config.toml
num_hidden_layers = 14
hidden_size = 384
num_attention_heads = 3
num_key_value_heads = 3
head_dim = 128
intermediate_size = 1024
vocab_size = 10239
hidden_act = "swiglu"
norm = "rmsnorm"
norm_place = "out"
norm_eps = 1e-06
positions = "rope"
rope_theta = 10000.0
rope_fraction = 1.0
qk_norm = true
attn_scale = 0.0884
bias = "none"
tie_word_embeddings = false
parallel_block = false
init = "uniform"
init_std_qkv = 0.0198
init_std_o = 0.00375
init_std_up = 0.0198
init_std_down = 0.00375
optimizer = "adamw"
learning_rate = 0.00166
beta1 = 0.9
beta2 = 0.99
weight_decay = 0.16
lr_head = 0.00823
max_grad_norm = 1.0
warmup_steps = 268
schedule = "wsd"
decay_fraction = 0.674
decay_shape = "linear"
final_lr_fraction = 0.02
batch_tokens = 131072
max_seq_len = 1024
doc_mask = true
train_tokens = 828200000
max_steps = 6319
dataset = "wikipedia_en"
MLP neurons of a small language model. Each row is named by its layer, matrix (down: output weights) and neuron, and shows model dimensions 96-351. Each number is 500 + 40 x the weight over its row's rms, rounded and kept within 0 to 999. Numbers have three digits each. A neuron's up and down rows have the sign that makes its largest values positive.
After each neuron's rows, "raises" lists the tokens whose logits its output raises most directly, leaving later layers aside.

L6.down44:464487477478532533472537461503494550469478498480517506503505468511480416492488496529505441461508588530496590459431472523494506467457508451482454484521463455513524563516517545497498560508558471469432441545585463498494476484575512485524464539440488563407486485484497577437517458530454472425528464517547529552500451438505512538416487464449510527531470450542491473524538458428505539441427497534502546523468470495474516474456453502478493493491465465454503425426505490520485502503528504477530496539554556457517483404528530499491481514473429479447559451539499491508525480512499567547508553481545425498523538522563457511508493486498526547486534577554360541542445532502543448517518551450512512495542457475558494530496467343497525465568619555449522477524547576532591503472527525
raises: "ates", "ater", "ate", "c", "ath"

L5.down971:530536502519533488524513510480488539540461567575425534458525463551553490462547516495512439497526518490452478506502620481499472563543439485536476473513539467533508535485492500442520534512476478528433505509520466516595538460429461474497560448487519515501471437471482516570593501487387549537558538481523539480492464517535464502515466492531525472471582473411478496521463579515525531555538439482605447506519545485565487522507568523531504516530527521436494527545500427488441524572477449544535460508479464494450489466502516529509454532488527539532465450459554460493493498539522477501487490486505459506460511523477456540479522431461500458552474442484568422443544533488527422506557506499534570490482506449495481528550541528575525551484502540494543501394522546506469538426481502
raises: "ool", "yg", "ero", "oom", "oot"

L4.down548:500498465462547487505486480555521534432478504552493485582450534520479481491478509531515420439521467546521401566410505538536561484504493495496447507485553483502540503495558540468441499501513506489467445509550489487549584481473554501484529526496463588553515450508529482572488562425500429497520491473501455510560460480488417473480437503504496467462540471576440469514514446553468549500497510560463472496544477546475520463552508505468517545527596492380487531475446488471390515510524472475530559452487575534526541447519481490536522535524522529501491505481455515482464514483454532453504530537482502451483508443496534501506397564494441498569473551498492475473535482428554493482485477512529542562542452496466506501496446552482481511574506475512582429480511501501438538542489485
raises: "ar", "arian", "aran", "ary", "rik"

L9.down114:551510541501457438544568484537488496426444504450408503503494514505480504508563523554449503451506536491486541482508482418516498502533538506460483517500538535526494494472503499459562523480574507520501529521499468572490445548437542610570455453462520474439481525491464482535526590521519487472439470497464470464511538509502457580501443515525578481450524473485520518494525432415459458465539486566417521465514502562485473480511485481554523482410535480530500519499530541525566504494503488564523488478513489421471464468472560539532462509482446529503492468473510446485496436545513529497533546472615521476448514548521453468450538578492518542416504421510463506610442492488512507496484509599449536496513485556522510550464451527542527501486488468497589588520513521442435495491419449
raises: "ched", "to", "cher", "ch", "u"

L4.down612:491544471515516495388444506537492516533523455423503503478403508519452537464528502530518469533499466491485470514512532467520557496426488528493535479492537538478462551482523458448547439514503492555520531465504521543495440465406545536433473488593531469490517487486492548460529427478494571541516543504443511454484500485471533544479501526481529508483520481499480490451524446449517523522509533576527495476547505535551520456538495545529418543498490533551523561467482443457445540500551490428505423504541487543437436570440473497521462490522572466504459531523513544559511564536547507497530541512454457472486414488498518489628444520447522534504488531451466551478522458503504527567513453511548602469496542498511536449584484573526585485508500479488529591468528473554509540460508504
raises: "osa", "ium", "it", "ical", "itude"

L9.down652:463523500552449543481475481528447523564486487431583544551450477502451517505542481517479486523447507541457497494503537537483571575482346492465552443498516499623472497474542510479574538464608501555538506513462476515542506464495531481477503528422490504447488502555550523583545499463451518548493551508497442476533442509503468502527530553548562383478471462483551548496458482513623544482515508509501501467548522525462513522483546527475514482490525478476529499484581509462473532507462496504474421480477529546482535521503533484505535473527498579453522513606501514455471477555554511491430471511471554482447535524511465514499541524513452482486420476407496411479485478494519421454512531518478590466452495489584515487478500485513386571514511516478518445582503582509463554526521452
raises: " provide", "pp", " have", " give", " operate"

L2.down346:483369454488506529540554453526572464488453409473480480419550453408481452486453461504454510502545493473500484498475522523485457486414439511529493514526520478481502506506471493505477446511560520491486517511428551542580458495498472511545540535489462501415459377522523522532481466465511477535480485492467464525583601504482516490495602538513527482443498436525479581518527513493469435512457517523507515442486478556508484570524607486496525503474470448504472476501466511515493469496459471527572528509500476465492483481538500522562502481497463493482508446603544459530534579535439435549571531513507453618468510528547552529504514463527510499467479513518511458423521512491520459480510468497512529510583550536562564523481472512480448522503525494467494494472465476454491463464417500
raises: "\n", " ", "\n\n", " —", " –"

L5.down444:535532444455523492471463467476550506497538569494568409511483444487565503457402437508487501531521457555482524436474532486531519449518509468477538448463438516497481529451535513519558533514499395465493478486478530471494503530541497545569490484549481438528512517491432451508427471464459491526513529459448558518456525485526535489538533533499498509537527550481500480442469482534564503500458547502488524463518464597519517543489535430432493484534537492459554545463494461503555485443474522529474453490549535496488401482510540591540458432533558431541519444479529523517504514495573430449518526514537535499576489563507461488480501587441418444463535457522516527474527437456427495436526487456544484473526489535486515503563517512551514480561612586518557425565501476465513572435583423
raises: "ified", "ification", "ify", "if", "em"

L11.down965:519545559538547495473501444561481523547499487480516479520465486506531513516474539417526529537529478514485544543499507539493547497548556487475498499448536485490512457554471501482460506458481519521458483499526504488512450499506496548464470600512463492446463564528510507504495544510465488441523458545544482455439439549467540429553543516499475524493415501452529515503542521514545405473533506525582555466488487493558517469474521499546482465467440488491505437479513469539394526508498509486479582469576550451599508545492455541489476511476506530500534496500486487564473484497500478470496486475506509447502619535521428493495527514484585451439473382499496535548555444482523504465424470479515546517535592521481510529466524552515497534423524508432518464542478477403443491619436445
raises: "ishing", "ished", "berg", "fer", "iers"

L11.down15:520518472559407525470488431549564500476374452444466452525546548449415477499480430526551468424522495524544520536491548469449507477509454526479486518565472545503520541508465547464526428519521525545492532453493484495501570498491407432497568489525535519483493501519530489445486488431532532405468418502523542520528467521431514450535495506452430530495489499500565474536540575536565521447534445499475474398458495479464571526497457575529494509486579505472469498511493518590606477549530555462504453496425456524446424507497510553470523514497473473497436509529488511486536603493522514530483523517414477481512517460548543486442490551496470517471459484518510512510511463508456466460516446517453540441483536502569504515508538564471478634424447495458512485498532520502519474554467488
raises: "_{", "ears", "ledge", "ork", "ene"

L2.down612:527507454543514545540546439517528456458502493511455545488535406466581495522479444497499572573485509467508522559440485453531542566486545527519533460492512461527493502464440521520490453551500510427554502574503507460520504564541457495507532509526507519485511457564511445509509463497456494480516479533572581472435490506464492471547502520522493518491557521597474446428526550479484616547455517545490513563500526451487423587492481471470468490477429476524537610485488482480553470558498434455510502510605513516472510500489449502551464532467475487459453474509531527423580458462468448528470572455503496529610531552553473558553535506512511448416479472448477470505519510540523476493461489501537413461471510506455503459553576520466530495463461491543505471516472430533514486503490561
raises: "amo", "amic", "ard", "g", "ership"

L9.down940:499520510493435487498526481404544467520545486448500496482555576517493506488500451508496543572483554481493510455515477453461575502443459498473522549469513443491518612543443468555475529456446575477424473558539535497457472550370513515474539507503475489453465477456505592549459591485507454499487472553541502430417494493485506469563557521578524439459488544470498481492501541442487495541545449481576485547538485526449502398472512539543565455515518502509500478626525536521481626517519496489498469516474496454467479486459520438449518425425482528557457519525511449508437443586494428513431501487567467460441462501533518530429468535514492502492517438456467505516509484491463530529413455508474436499548505547486505493585554479489456498480476526423507486490522502524505539582385469
raises: "aks", "aking", "akers", "ad", "ed"

L6.down451:492583567555549509489487465489452522564468542478495544544518514523526446434531552494515491520558514520448570440538485526479523472547517487501542534553486570483474523476487522493491509416495564462541508526510597508467536470455457518548545544500523502504507487565496511503503456535498483532589500559546507521571520468512555566466493433547497484473481497536488489525564561504476545482526478532520556497416590517582485568550473416524511543487467465572517516501548499543364453461525560503518477548490469476454516455512509501459468496493493531534507610474550513514431539501498524518604477535497435526519551512626470497489554479552528456483471511526439526465496506530471552576501472505543463508514510505497566561509475510434469547414392563540483512526521543481520491466473501
raises: "anda", "and", "za", "ce", "ales"

L2.down904:531549495485483511521481561578475482468510553495444476452455478507512486468548543443539510497450458548465533574507547524499578603527467543502531478504466465519486456516483523450524477424519511422546423490495476526483496507414462524458526464455526533458535387498470481549527457470452618595442554504522468474583504465520497505511510544548478493434492503533496453416549492415487495489591500512535483476512567457546532498470441547516522559461518504544531543446538473491510512556438549414507512523568561470512555499499543427520557407501480517499530503508589380480583437495478498463535521495471540505506479497472516458519496520480503528473511480569466460482503456448502467472486509520498510456456461500556471528534536485550539535517455499536457526480504463518537453564488434
raises: "omon", "ace", "om", "oms", "ows"

L9.down300:586516532556575476591592488520472503468499468512549515475514509542502423553476535500474583505533505487502507463503378531518505516585563461539441450468490445450484469516464507478475479449477486455434463509505463519501405472505441500439458520489509529510456470543475513472503499526455595526399450484527426525480496460495467461548442469476486489575530468559477605511531459482500473497482463451501489444549477492434525486505503561526511543496462518471488469492483461550533537522536530468470568433469526533518492539421491514503544526460531459478501497467466551534533527477493482539487551524450502507478509498543436436389522445541507451557552527537508480519562485507465470474480402490523486445500362469510491515475555569497557475519481491555445540577434547485518512465526578
raises: "ation", "atic", "at", "ational", "ations"

L9.down973:453506492474566493472423486487453500499521453531457477511483512551518506515567490506521463480484557519492508510509574502515515563486423452456503545501483464513488562528544505491566512556510514520483529517552455527504528517429495489485508471566523429474528429468481506579511557520626514464464584519506485510464500542519532522542553442496475523509559506530480592560483501500495479447546479508491585515528547480484467513534488479529546494448495501496434481468519532538537437465470523454546460533487487462462500487497564486468452519469567535500496563485479482477511470400500442489502541497561533512505584474534496545522402571507454563527532506460498464470490496453402540482465477440506506475472528523491502547514490502383549419614495572558445479451579592449473525506439537
raises: "ures", "ure", "ured", "ur", "uring"

L7.down925:513510466564480549487491490496461463534515463423572462484485500528544556412491507526533520490438500468563525457481461515467510472488494484490524516460411564467586488491481533531444463576524541492509457516469514518487536478527476513388497467519561471547503557556522438527532414470609500464522524564488490454536467519490517438474516515460460495522534474512540503477495436512528462513471405479567465493548482497509501455500492518560508455532497534496494520508487524499540539530512444469544452474475580531453529472443505469518514540482547461461595589534502617457534449515399547568564504491440502519552507485517538538513466498516515526485517531471425538563517493473439482578437498512522501467496527497496489482525430509436484503546580535534478534434481527517523428469555455
raises: "it", "its", "itude", "ger", "ital"

L9.down512:518500501487499487532528521562465463459474426511525489593538466522498481536563461462479580500508459477563496508444440511486506608553547509503441506472488481480507531547440479504504461451560524467485532465489512505561509494502512494523374469487468501534454503578538489491463524477487467495492498533478509505517512495520481518465463489474455496518570477461501498583535464510484568467434481478544433434530494493550572475529511506511516596556523521450522543478492483502429494491594575425477505437538523542564469453512495493468430570492518488499500551565457462532496500510504552552564480437492526537547492524501522478491518549548553427520504484474515466507549574477486529485529522513463493420547540429458587438530442520539542560622469511567581471534428511467497506411463598
raises: "ory", "arter", "ars", "ep", "reet"

L4.down54:491544446570488458487468510503542547458516522559524491583500506524579492477521460467497527505546565537488472500510472494476510494560471474482539389578544467565487513453514429518507490499459503609464431432515550549486438496490581469574449525432405535447520511551489517495510512506588420492425481462487454523493535518461507502420443455449461509516529505540466550524488520516490491441540464493563518461577535485484465570478519441456543481464473522498483517462530524445500504505531515542543521483476453520563497470523515490501490488477500452510485537500540616499507536537437500569525425458499496505413520411480507509539505513441501519508520488520455507459451521479526481526491553448524484438471448467517494479482492498408525485554537509460477514590587507489508549488503534
raises: "ates", "ators", "atus", "ations", "ate"

L6.down788:448559491494512475509466537487504525511499515455518478508529463516460509460489493535547469527525438531489473441532503441462570506558524473565515508452503509575446513472525512583459490497480466492556476490468571440547471510524549571489532419483425481556470458481515496514509597524558456499442464449547436452477470541495499554468492501478525554503475493525479541492536498501550521548557579455507511503562535455474490503503521524509506520503524434531537505540484544594535514439461522487556499536504564517513483488484465480482481554433509466454494514443505414484485479469533501531506472603512527492489562478583497502547515459509543423477554439523364514464509461382500517471433506476505494477533435512449481401511492485524443527511495484522523427466484511559551548534496441
raises: "er", "ership", "ers", "eria", "hips"

L4.down895:551471539497527433550484482480430554507522472470520540522550462477465470483448496519471512498525508490483476459481539494452486509511501475467528430559463479560440488561546483488512542536480447521497488424504520516477417512501511486504483533533511452498500512515490472508503574496487535529485584515522535445480449487480501475514497508495511485487545516493495427397528546391491474482490455507457530475466529485527476480445494468550465513495421497496442521416481464480541449510449434509477509560640572455532495495444429486473531537495437550474467496489522497505573485481521536488484466523486528474505502502525494559461538462426503520396415508478520595482504574505556564521475475494505406541503522505527544500564446488447471545513505477479519515490468473480459549543493424
raises: "ky", "ki", "per", "ko", "k"

L11.down208:423445507460458515443508534614501494489469506446463489546542509609504474470566448489522545501514422492492514529451484497510530535513507505438485462539537528553535513520497497559534479494490554508483479464407500544457520532503527485524497553519545519483501552511486464464512527488440459501508597570469523527508558532461480522519538508551529505457487496506456515498545534417517451618516490493507579562554526545480484541560518468494525537481590496506485484556461531466549543451462511580530503509529448521509550506463526497535458478538616480513434477516487431567463549499487474500480477469521517479489586484459523534500539571526458460474489473518511453536438554430494473542509487476481505528444477505489576530503478475487493455575600562534501466543503608486503508538514520
raises: "ue", "ues", "ued", "ased", "uing"

L5.down448:528536424567501521427517509566499476498540513450523509537530529558454478440544501528463507501461488522494486515544458449520450480530540491510468473475524508507514443457506502485604498482553532586513478477432590488535457480533526489551531431522387497512505486549486523518499482577518467568492498518569565484525522447480503487517497497457486497498494560435521598440489562478491447528415444517440507506548435477452491508486515511445450530500486502556501523503412502516514456557491504562545546475535521473456465562426583501492488455505487502559492458494544459546532564460507504509503478473453489518514524475509500470469490476553477561538553421471507490537497519518522477514566409438500469471457582576521434475546535549513493506585561548482494539504503457421538446477543482
raises: "is", "i", "ue", "ized", "a"

L9.down275:480534478582506507501481486561514467517494518527487463448456486497538542535507501409567495465508507528454503520445519469530522516474496464504545418541507536493514503533436494496538546521487550486470577448519466517556418451435424538470502501546413464483467580536554440484532501532507511537436517502549437512525508480498517436515474480581499517491451517469459476497466523479479437474429492440520509479517480524512534502419524500473515463477473543443472531550500567473489467536549435510504495468488407546478462473424496478609470491451484554485481523481507524523537501533500442563483516460468510511454519555497407538442536457491476519488476507518480524528566435518527462581474463576455520466476500478562468439421512484496493499503469480502515596552536461580515503438560509
raises: "iel", "ature", "otes", "ation", "ations"

L11.down628:576548487530492527526460435514464515525473493544614432544475524503462463515505550466444505423517424529470474508466485524522495535526543542489522524530499486556459498494466429480545546471514475469468436413491537462467452523469525453452480502549488537495474496538532490534436508528460435519497406532525521469472476522511486526496484534488440535586471524498473538546450466462494523425505498484522522452439487540509493482473492400611427444560506465523497485449433444545534478540546471501482458485517491545536467530555462524463513529496449525497555509475549575480528459489639466496524504444520537529491541468465544520537499564522478476520471517506503482472498561473407542485529490481489465466458532542466463487487471468568441514537547527551450508602534563543469471475434467
raises: "!\"", " our", " ...", ".\"", "”"

L4.down156:474496449434566550482551550502504446472500462438431531492493499526527551434503477465473527550517519581505471461424510516478542484544542518571461540589520516516535506474559465459467503481449585467473522544440442512492543542502472469529515550506579531495503462465512457500444390474474530425498436488487540434538528512496515501435522489495518508515557447504529484479558504448410536566530505513510547421465579510465471495512505543509521449487453512537442425499475522459505467542529565519494534430478565588496480464489528471499479525462481544505497484480484420519507458533507553413472491511421496514524503513543496470476534541560504546616510519520464479461503483515519457524474458500529481493511566514435461475560544475568422549512542483519517476532497478501520504536494466
raises: "ship", "ace", "s", "acy", "hire"

L7.down773:494559540478452472471509492465480479462478518533501544429509502409473498506569560473502569520523501464504512499494447475414491419458564508471437502517491449564530564472505486473461499516512535503438466499480511498463584551541565469485519475471473469454482497549476482510496553475474375503555571487435448510518495512444517564487497438491504555544546510478494437497548513537519495525502442480564431561492552501522445484506425493475522505493447464541534469527455573516489529451477501475484541467538539488527483458494526529525510503513521591458450415491480473481469504497422491488512441488443466513585453534486466533516463553506513543504476444538424546473499507532422449487505442479453587447515442433524547497545482446518541535495499494437493520526443481539456478534458458
raises: "0", "4", "1", "2", "3"

L9.down332:489495503457492555508533542554560529556479495532473511471524592552509492466546461457590460507459501477524509432538513465513503445556547525547478486487461464454513476505510435515579492460529509418543485503520494530522471554527513528475554531542482523501471549474510564508416565500538545460523525585474484505550450489449498485543496513494509478481575493472439514501510521488458428498515467485421524557540546508549545476444490552483585521480572561528473592533483472476466455479492480521468455518472489514536368510463567511554506528493455495510554482491517493521446531497444523393553492455515503487454556467562469493483500457544498529480513461487537564514513537447531489516516514408515466406522590487556459544546453504454440484543572505523509385467529500455468448507529479
raises: "ili", "is", "our", "ret", "ij"

L2.down641:531363501501525482525525463536570515505509381501497513412551432427526495482489495473451512505581474503541504493438539554484492457417524508524492465549488480472518511499477525521517449485563487492535550493455502456542426553510468515589499524539469535390480391506506532503495480509523459522477475489518486544600602494488566466533563541493500456447537447574495568522554503446505479546512492525506466441478467550513548564516568511484506477442502465521476499494501526543444473537460456516555531506477462551492463478461460523553503488490474509467526471579537486524559560472389412525534488514500487598511501556520558476504507459548532483466458494482505490486533539535538463509517464499454506508563536532544526544476523501506470519475509529464473462483482539459483482470413500
raises: " ", "\n", "\n\n", " —", " -"

L6.down403:533559454553524530465500551408487526574452416537534565485443513555510478411560509551493485507511514464478417507468574476525510554543457579452495422451522525519557489453480457512542516472548488535476515525536471477491509482440412554459493486538530502518506390526523478499477518492489485468544444470434500531473432571525566559457440547439554483520515505466555524483563514496457473477506431485565481524475540484548565464534521525584520501507454545554543472464499506529461535440555477517583513503477512466492484514549521487472526478525501506494541545448530477493533476457528538483525530491459478441502526527503496469516483537483469521459496388483470493479477503522483528486463518493572530445496455515539477483531566500528545567556476511489538590453495470566552457452500443
raises: "itt", "ander", "ola", "it", "olf"

L11.down313:528520494505482612485450488510476537420439549522451567446518477509503495524437505460433466515551564518499424538440526440563516468523519568484468491538424442495544491524611442497483546515497510494462504445490492512508518493515495590497536528559608500546531487510544484508474476449552471471528476515534460488547499573492499423566471504510505592487491460479510477500579410462517497530521457482522464502496470517467449496481505523429572483471482473524463473489492523487489493506514470479474497533503503483541486449555537493464468425454498548503516459501425514486502482514549497475515550495567497442454471516525546564567472547400441476541554472502563521471492485496520575477563487474522482529562511480488492550473542560498393508467491554555478556599509461508440511535535467
raises: "ts", "ted", "ter", " sust", "ived"

L4.down607:410521474497465548462495535515476478456477398482534504509540560561481450498488473469454526491480480563526496466441520459485526568517498445431483492527498524525495455487495454462489525543527488466483466463524468533478498580512469502410489513531518497532490438524500604452478532454490539578422463532504522480469524560452517564538527514546634481559477486460481456486404505439539517449527475465616454433533499485561496486489558475495562477480490496469473533519509471483524470450502394516480486551493552497486499494565571490554479495534524503491462483423413474539508474532477581493532471450590462492478463468520479450455465487395541458477493427487456491527561514539456484518469464441532489490474528497437491514532488524463515465498470600399514476518440514497447464474476562
raises: "ational", "um", "ations", "ated", "ates"

L2.down455:486511558506505493463457525587510546516436492501499479561515503540484465547523470447522540584532491582431471500475600550421468429504459554424524460534499541519508560541433488519500549556562531479481484451437489537554496538515487521532444467546469482534555500516519517533514466574515563471472541472516489542490516515443462568473546430500532512483581536528454470529454508485561506528506540489500562498541480571570540492538464485544474508526535506450485563557502497564515457495464478492545484457461495455546499560540505515522526533548472509461519562426505477473514492446567516544518459407454551570489500566519512522469475436526477479543447455522499509495512449547577476394438517467472547495422530459545458538517522440504455484525474490461541541536493490515488531530417522
raises: "ott", "un", "arch", "on", "ies"

L2.down580:508524526488453483509561591425470490424502485450516545539462555487542494525464539520445504444494441495465561471474535559508510461528543491457511483573481515585484463428612460519520460517499443463491466527508538438477570468534496546504488487502477536534525571457489534493478415508464519485553535470533537511479509513492399528498445482409545581553486461516538511474501446515530571519474462511493511515554529532538516576546535482530477523502454444466483529553495521387542537465522452559523523605510536451451562477502516503485511486508451574548500515531536469498558542552588461425565548453475520522483488484497461483473481539577457551560566546512470582539528445479472613510437505538477485540448471511495466523531544525475450525510475474451485435560564455552468489541513556
raises: "nan", "na", "no", "ni", "ne"

L6.down601:530528487438551536463533508482448573506528539505425485464521454483475510472505428452510508446486439454489459507462520520539505557490536454523535503441499500464469564459505496541471509474563407489552452508520448458562548515448536535508469457543531528530485479501535487436509532468512430525514459456503498422506450509501543512518512560492464535537495427445495411482511530549513545496529521440491519464501528575538574563495483572424503523497557512504527476537461467504469479448523539500493530452547484507436451463508488530474548488505536564488490532505481565612482487498491393432536466467472487498499529552574526488543544506491480524430492510507424536592449540513468461500503488507529547511542520537559587460518548490503543500516476506542494499561530537533515478493508503
raises: "ified", "an", "ification", "ify", "oration"

L2.down198:498359461485511513537561464531572484485471401491488482419566438418494467484465454480442514509566505488517499501480533537484454471427464517514480497539511484465513499504470500511479448502561510508503538501444538521573457493516477517534520532487450520413481376533517527531492473466506475522471489485492471530587596522461513478500595540502534479451507449526484577504523495467469434521453500529497497447491462547499502594522611502513520498461471450510472472495469513517486465478481479522576551523488475493510475486526509519578487490498477495475506451597551469525531588522430419539581521516500468614496507532549548524516499452542514492478488511488500444450518520519518444504515469502498531504575557521562555539477480509499457502510516487475490484486467481458479475471419490
raises: "\n", " ", "\n\n", " —", " –"

L4.down449:547487539494469461541470481446547437538502496409520517475500445479506541462534466459499474577504465521533540426516482482468551575508550557502504500459485500524478530549514461522532583540558481516539482485488510575447510552452516527512511511518426531457508504427486541534483571516567465500559528517531529527468510456483517514446499507513519502570509457543455448456473532398483484546535466478529443570476491488431446496446513587467521524511502412493608499540487527568486622462521481545477505514567466505466514559483462481434481533535476546516433536419549423541517534568417530514506499499553474491466518501497562500553534485384544452486579442530489518473545515558463518530518483510476509481481461512437499535541450479491449484609451557450506542464595500526519448574462424
raises: "ight", "aking", "ak", "akers", "aker"

L9.down855:554483474506445521452473435526513463510558465495459490461525530479436588532496475518517484489592433471474493535461492513513474548484445503481527513513483547488381497540492523506551514529473531477613591501497468461448479481511469472479488498530540425493454459424539524575528519560566495471488535530528588477487549448535543510493438501546504459492574501454597559516473499509470497491535508568437485515472536518530521464471586479463531543410514442416549482446370502494522476488504534516511433470487562518471525491481460488542457533479475597474472553573568488555506514464422478523502501493505530460453526458471480496529534465495478534521450512437518482500492499460489470520490466462525542425540533530544492538520460534469514494539475532468454579474532499484515576576457485
raises: "ural", "ur", "ure", "ured", "ures"

L7.down260:561473528466518438507474543501519503499484518560507514515542455474527507438466559547519540503486538478524502523431522489498500498500467458452544453544578464508518498490499477447533539535485522435463483521493540532561542502519546475515462476549457511532476552485536515406572479583526559499467474461437549599396498479471481496477475522536464475581558409433496518458472520580534446486491506493600485519483506515480466442550433486515516548516531451558509505505509523497500493416527487484553544521501399523524490532497508550500497509470431499527533541515521510565467515525498416553495468499444512516428546542544501463501509583537475505512505510488550447504454483517493484443504518487451452501510558461447542437480491550527506541576500478479437517560449600468444514421530434
raises: "leyball", "ume", "unte", "pe", "osh"

L2.down57:579537573522519489577593546492486537566536483489484534522506496462488507576516512528487499562493491540486515518487530615460470489503463473497523490482442442481468451512540576478496507476550526534563504478494520465557534499447544542506487439519511523460507543484507537506504527494511514450513455523457482455486562548496495489491420483429572602431537466549540506545465498450558494549556443542420516386495486463524481482525453483550457523526474471485451577521445508468537476443566492461503476521531518426485525513500508482613503515518512476493489470546476462553499529477607518457534489445463536542426551511502497487509438547598508492447508514484505495433560520474535579491454490445541485467520485451507574467445463505450472513526467542477452480420512466544471467549476558
raises: "nan", "na", "an", "ns", "ical"

L9.down25:449607510476538477471547557532496557547481572472529477431514457510511464450500541495535507524487532543471549486488444509513479541539509531535521494530544583520456573441477498515588496523500434540501507526491526497509439431510557536469526538569480483461513446478480540492456512461524610504464452454508453541446521565507514573495548541427460462554580527490495567575529474552483498487463497550490488467491479496549538485499463494466528468566418554560489509502505466491448463480486554490434497516495424584549478442477534502452473481500513570475589494414487486572481487505531569508512522528511559525530451478479549537531528498467449537472505447546569494511544477433413526567454405469511536446525510439438494521514565491532546574544469518442545508465487468513451510523531472
raises: "ie", "andra", "man", "ander", "and"

L9.down338:442570447541509506559428502488430528486498479492563513567449480568550526470473491512517485466477493479458481498492532484498516470479479517433540458553501439542487543551498461485520477474535477592443458397501500481432490490509522483490517433451541490461470509490516498491533482569468516551514520499576504421515546553493512521532489554455476493608557560518478550466514539530502512548439521439514489487470491421551453508505432401497522531607541509521496554452531517529511495483469505477528498472520510457492487500463466576522541525487501440460577496522498491483546478508502473472463473494520526499516512557509532485509472555584527496489484571488534576473475490550520537528531403523447404484545562461462440485517488527499412487509538535544542484544501397502490535479511464
raises: "\".", "”", ".\"", "\",", ",\""

L11.down234:484432478528440508464477567425548557422499500517416515478499518514469532471445545462434398583568505568521566458502448458547555499439504486422439514529475470585472500472566492550501566513465532523515540495537620502512518506554545489483519519490457475527502442597481453517558466522481531501551551498553449470460525504473591571484485486405542444457489495577529482452551533482468568507484511552488512473421457531511464496433451519543509520504461456474499515477529456526480537477493424576489459534482491460577528543532458455462447510560448487449433502521494500532473476472504515493478468464534464499520540580478529513533525466519534566527507462496534553503502504545463499427527526429474528525461484514449541617533543489538507525480484517443475565553553502536473526581496466
raises: "lic", "l", "lo", "ter", "li"

L11.down949:553443535481521493486489496476499454570514501453515532504462549467487519489508523522481492485488477552483477503465393489568432485544536506478465491552480463460482520507520498512497474388539534482483529430500476514615490589483550507556500444558517525488426434498514568502495540464532529532543579450519501489497579499453484513565442503494572516481543494575460466501474519478438506496557405569548473489479495492506531530433459554541547519432505461477435501514502462590435490510492623500500540489409501483441492521558454515493540524502456515514479511458484390493525534525425369481520491445536488548496490502491520468563492458543442584536538482428489443538509560485450480530533474497552441537518477548513567559504499451514505496557478499495529407512515538448508566510492477
raises: "ani", "ay", "eline", "ays", "ano"

L9.down738:513411514507533433539478504521455472486479493554542473423515494485478496499496515506505493523521463439555527386521487540489542367492535504495477549463477517531507497510456499492397513508489571533562495490462539408523513576604409519431485469535471470497485527488438511566457500463485437526536495564500477478442461522529495475498522483491530513478496540475491451500596535476535495487474538519495539471475447521496480453488405542502488537507478511482568526511433471542530454513543480414486511511521548447527516531463510526524475499508530486544549531453394499530500504474492507473488452540460423460488484507519557490553508414536476522372493499486530527474540526463479457507539534477549421499537439470468549428521463467517510479548529544425471498467448442514525504524506485
raises: "4", "2", "1", "11", "3"

L11.down793:517514467560510523536535480455478463459475456470572551475498508487445522488499526507528530494535485506581603524501547594475484545439454539509559505486563529457472426536532479491550559552480521494530573500453511541499585488500561487494523470452544461500405526480550479525486547462509511474539554453545554539537446498471560476492430475500531534501433495472439441430471519509480483512554501483450484541470590450456561498514499475543514553469490540467430596512491569495509528478456517521476569556453486453552514522505450487511536573574531433434502514584421525485514521520453471496518489456480526483543496559556474528458512496544427445419524540468516469539478408522462469509502529559473531559510520521518541534566471463582551533560517473478523503552481513486450527580449575
raises: "iles", "ile", "ault", "ms", "uel"

L5.down297:515452534593514477460512429508532554562565478514509460429478498543532539545551474539575478560535587463496502544496504493528497516510490435506555420463422546515451492525481443561506546521475489474546479521437482525486507487486487512511501561473503551507515587478518509504551494463503549541514436480486511500477456573544440528460441515501438472497421560526571497462489480490469485498531504509462482494548459435456471517490454491582414435447526501528515465510496508531489482455425538548452448524518526516509486561464486491475541505486534468460554485428482477518614516494420483507462478453473550557483481483439474521540486432502547440491486449465506546482533541530529550533569505559517447484590484495522468476498543490416506478479492539498548528434559538484498474501492545
raises: "y", "rain", "mit", "ency", "ri"